python train.py --n_layer=14 --d_model=224 --n_head=4 --n_kv_head=4 --head_dim=64 --d_mlp=896 --vocab_size=7886 --activation="tanh_gelu" --norm="layernorm" --norm_place="pre" --norm_eps=1e-05 --positions="rope" --rope_base=10000.0 --rope_fraction=0.5 --qk_norm=false --attn_scale=0.125 --bias="none" --tie_embeddings=false --parallel_block=true --init="trunc" --init_std_qkv=0.0698 --init_std_o=0.0 --init_std_up=0.0698 --init_std_down=0.0 --optimizer="muon_variant" --lr=0.00466 --beta1=0.95 --weight_decay=0.061 --lr_head=0.00673 --warmup_steps=200 --schedule="wsd" --decay_fraction=0.85 --decay_shape="linear" --final_lr_fraction=0.0 --batch_tokens=65536 --seq_len=256 --doc_mask=true --train_tokens=282800000 --steps=4316 --dataset="wikipedia_en"
MLP neurons of a small language model. Each row is named by its layer, matrix (up: input weights) and neuron, and shows model dimensions 48-175. Each number is 128 + 24 x the weight over its row's rms, rounded and kept within 0 to 255. Numbers have three digits each.
After each neuron's rows, "fires after" lists the tokens most often just before its 100 highest values on Wikipedia text that the model never trained on.

L4.up443:116090154130125139168136118160131191153099140112125077132111108134088111114133136130137170104098110134108126087179096142090181129145096117107152160114097113136136121134110119073130124128105169153134133143160125159114150086146125119112127126118145146089108146128124153119128092133089147117164102123143133129129152083103102140151168092150155165117114104143122148147152111100113134138148
fires after: "0", "9", "H"

L7.up157:159103100139136135163166134124112117148118160110134123121131103150136106168161099114117099133139106114155043116121147150067095101138158166160152157082081114122128173152134104139116123102121172157094108129125129149116137125107150140165146140140126133146131113153128115135109109118131107119129080146138126118107134137146180125121116125089151147106125140105127151109128135089183122110103
fires after: ",", "2", " in", " late", " since"

L4.up249:095127113141119126125145123158143097120140133116131151160098089088133179144114069106110117139115117129151126137126099136146137142097151124095204135161108120143138118164129106121090135139077129128124120122119118124142112147091150155136153174122182078128114142160120140125141135108133064106137113071111196154152129114123150166129140153115134135065105150164110161123135109097091126107118
fires after: " the", " an", " de", "ia", ":"

L3.up632:129104102119126141066136154170119126107176162147122133092111159134085177130092135144079152142104160133088123129095094125114109108135117120093162143161117103156106070112156110095145119104157138147163136151154118151148127144123105141137155134122097102146161128121109107078149157121139129121102156138160142116140098118142129143138152131119153114131101125160146062113155136115157114151154
fires after: "4", "5", "6", "9", " L"

L7.up485:135116099170086100161148152143186073099129139152118118182147095156136091172105131133164151135118114131178141156122067107127140100094118127094098139123070146179109093153099123105152161125127137114125174128120155137138100094129124094106134137142098164122138148160142110113093140116120121109163127124155126183128156094156110159152162131132127110082163093139094102114089102139118134107139
fires after: " the", "0", " first", "9", " United", " second"

L5.up438:110148099128126124115102096161105131126146092162108086095085149124202131102163143120081135160148098125146107124125112085106169154081108139130124133107131135151082118139142135096125127118112145154128132169114137141152139179110137143139169179137106112162104164119089175106111131162153103110107143110166101156104060120133090123125116126145125148111138099117114119103125136130132157115123
fires after: " was", " (", "D", " the", " is"

L5.up172:118127126134141110112143111138114145157082157139146094157118137131135145157123136116105114125092117143133073087110129121124139140187118128152149140134110141124183118195125156095118114153079160126134155130111142125124098139138130113145110125094150119108144190108095145136118112111128120133118094181122122091161113141139069167093124145121093176132128124085118150151133153168125149133151
fires after: " V", " v", "1", " ", "0"

L8.up570:126118121077161139165134136102120117097162098137105172136154100126118148115138139123152152120100151109140113123137129173138104082117123178098145120081176131153110124147089130110123160139132144078142135094161120172139123157131099152155106134117139153129100098134107151122094137118139123076144147106146133165141109130095133103106102193122136120150148108143083149118125117103115119171141
fires after: "2", "|", "3", " Website"

L6.up385:155086169121193103148140167129140118164142103139118145144102135130148124124152115152132115142140140176167140127153082103108144132085110156117120143122117150135107111090117140108148086117116135170127110138166152109150119134126160141103145157125112084087131208129111098095137154145128127104125097120111159178106119125099164098142137153161158103128083123119104141097117129098098116123134
fires after: " the", " same"

L5.up595:128155161101132076119122122132100162133088123139140184166102142120128063091133136124117104141142123145116105135122145112172119107131152137154141144121153162179086124149148125089115146147144166137071128110108132106091126091153138127142112134142088079131084106127155152104117117133101118110143099147147090135140109087102162077146121128086081131148142139127116118151110114087119129121102
fires after: "0", " |", " ", "2"

L7.up406:150118130133187099148167131167138104116124102130095119150137110083120124141135160093144146146119074172165132163124134115127103101109117121128120164144132131147151082084107118119113128116127126145152154172084105154132130190121109112124132134094094182107152141128156106108070133137134120092125109109147137147146103141152105128104106128148101147101128111112145130096127138139140155135137
fires after: "9", "2", "0", " \"", "1", " "

L3.up489:111142115128143147114153183140129143097134140115084159101109151097159122173140169129132140144086162151147126122119120122141136118127091152087117149182133115092140140110151175087132151147135089174150159141139118131135134128140129118155155109117128152132125131121115063106128128150154089143156101147131112108143124135133158068115186128101129141146148166127122126129136107120161065112147
fires after: "1", "2", "3", "0", "4", "5"

L10.up568:126143164141135135109132113110122093135044132152121158108092146120169121139127101139096143146090151127151096107117139157080156106152145112129117129140124161102120140149100148119109144144143132139106131141119175158066142113147136157128109154107126127071100145092132153140132137064149127101139159118140085134134149115089176126081099114165162168156138125137049144165133135125130140139135
fires after: ".\n\n", "|", " "

L6.up761:178105164135119122114122160131102084134099095115149151128075186156097150163139085110142124107117124129125093138110133162120110127144173149165168110136129136125129153127111165145127063115118105132105161109112075154141165139183133147096136124117189142099123165109108104107108112093125134095102107117143142126147143156145122094105101150106152145134155147122124124119090159110074117102092
fires after: " ", " (", "ab", " Ch"

L8.up665:132145104111140091105118123107152147131107126085114120131114140112178123127111153090073101142127115145131139117122147139127146118169105074140134104167130112118064131165128090125101150110157089172125127149128185151107146112168126129164140132125141130137080129143103126115127177161163160132109102144145104186142150122153110080161120139165150159149124131091116142127129148129108100134117
fires after: " ", "–", "-"

L10.up41:114105137148154096101168178105106120157173135102112142105094125156164128102128148074112128137137132115144088139128106129143186114125159112129109128101110141096119163141171128102092173120093166128122116128109108116152137157147141133142119171198127068117124079138151161101117096106138137068129143121133116116114113148151134120089125141139105132147131109090136130142142111107117170100121
fires after: "2", "born", " of"

L3.up862:157118147109146130169130079135122129138076106152144134105159111109122152125094133128141148149128096107135110134137126143100148145144123164117110144164133140088168098130151128125153146136121124101177110143121137194131103164175126156167172147122106117113122113147086118088110105140123126083149104131157157161120152077127145144179131158165107051114145116132099144160122157102157138100164
fires after: "0", "9", "1", "2", "5", "3"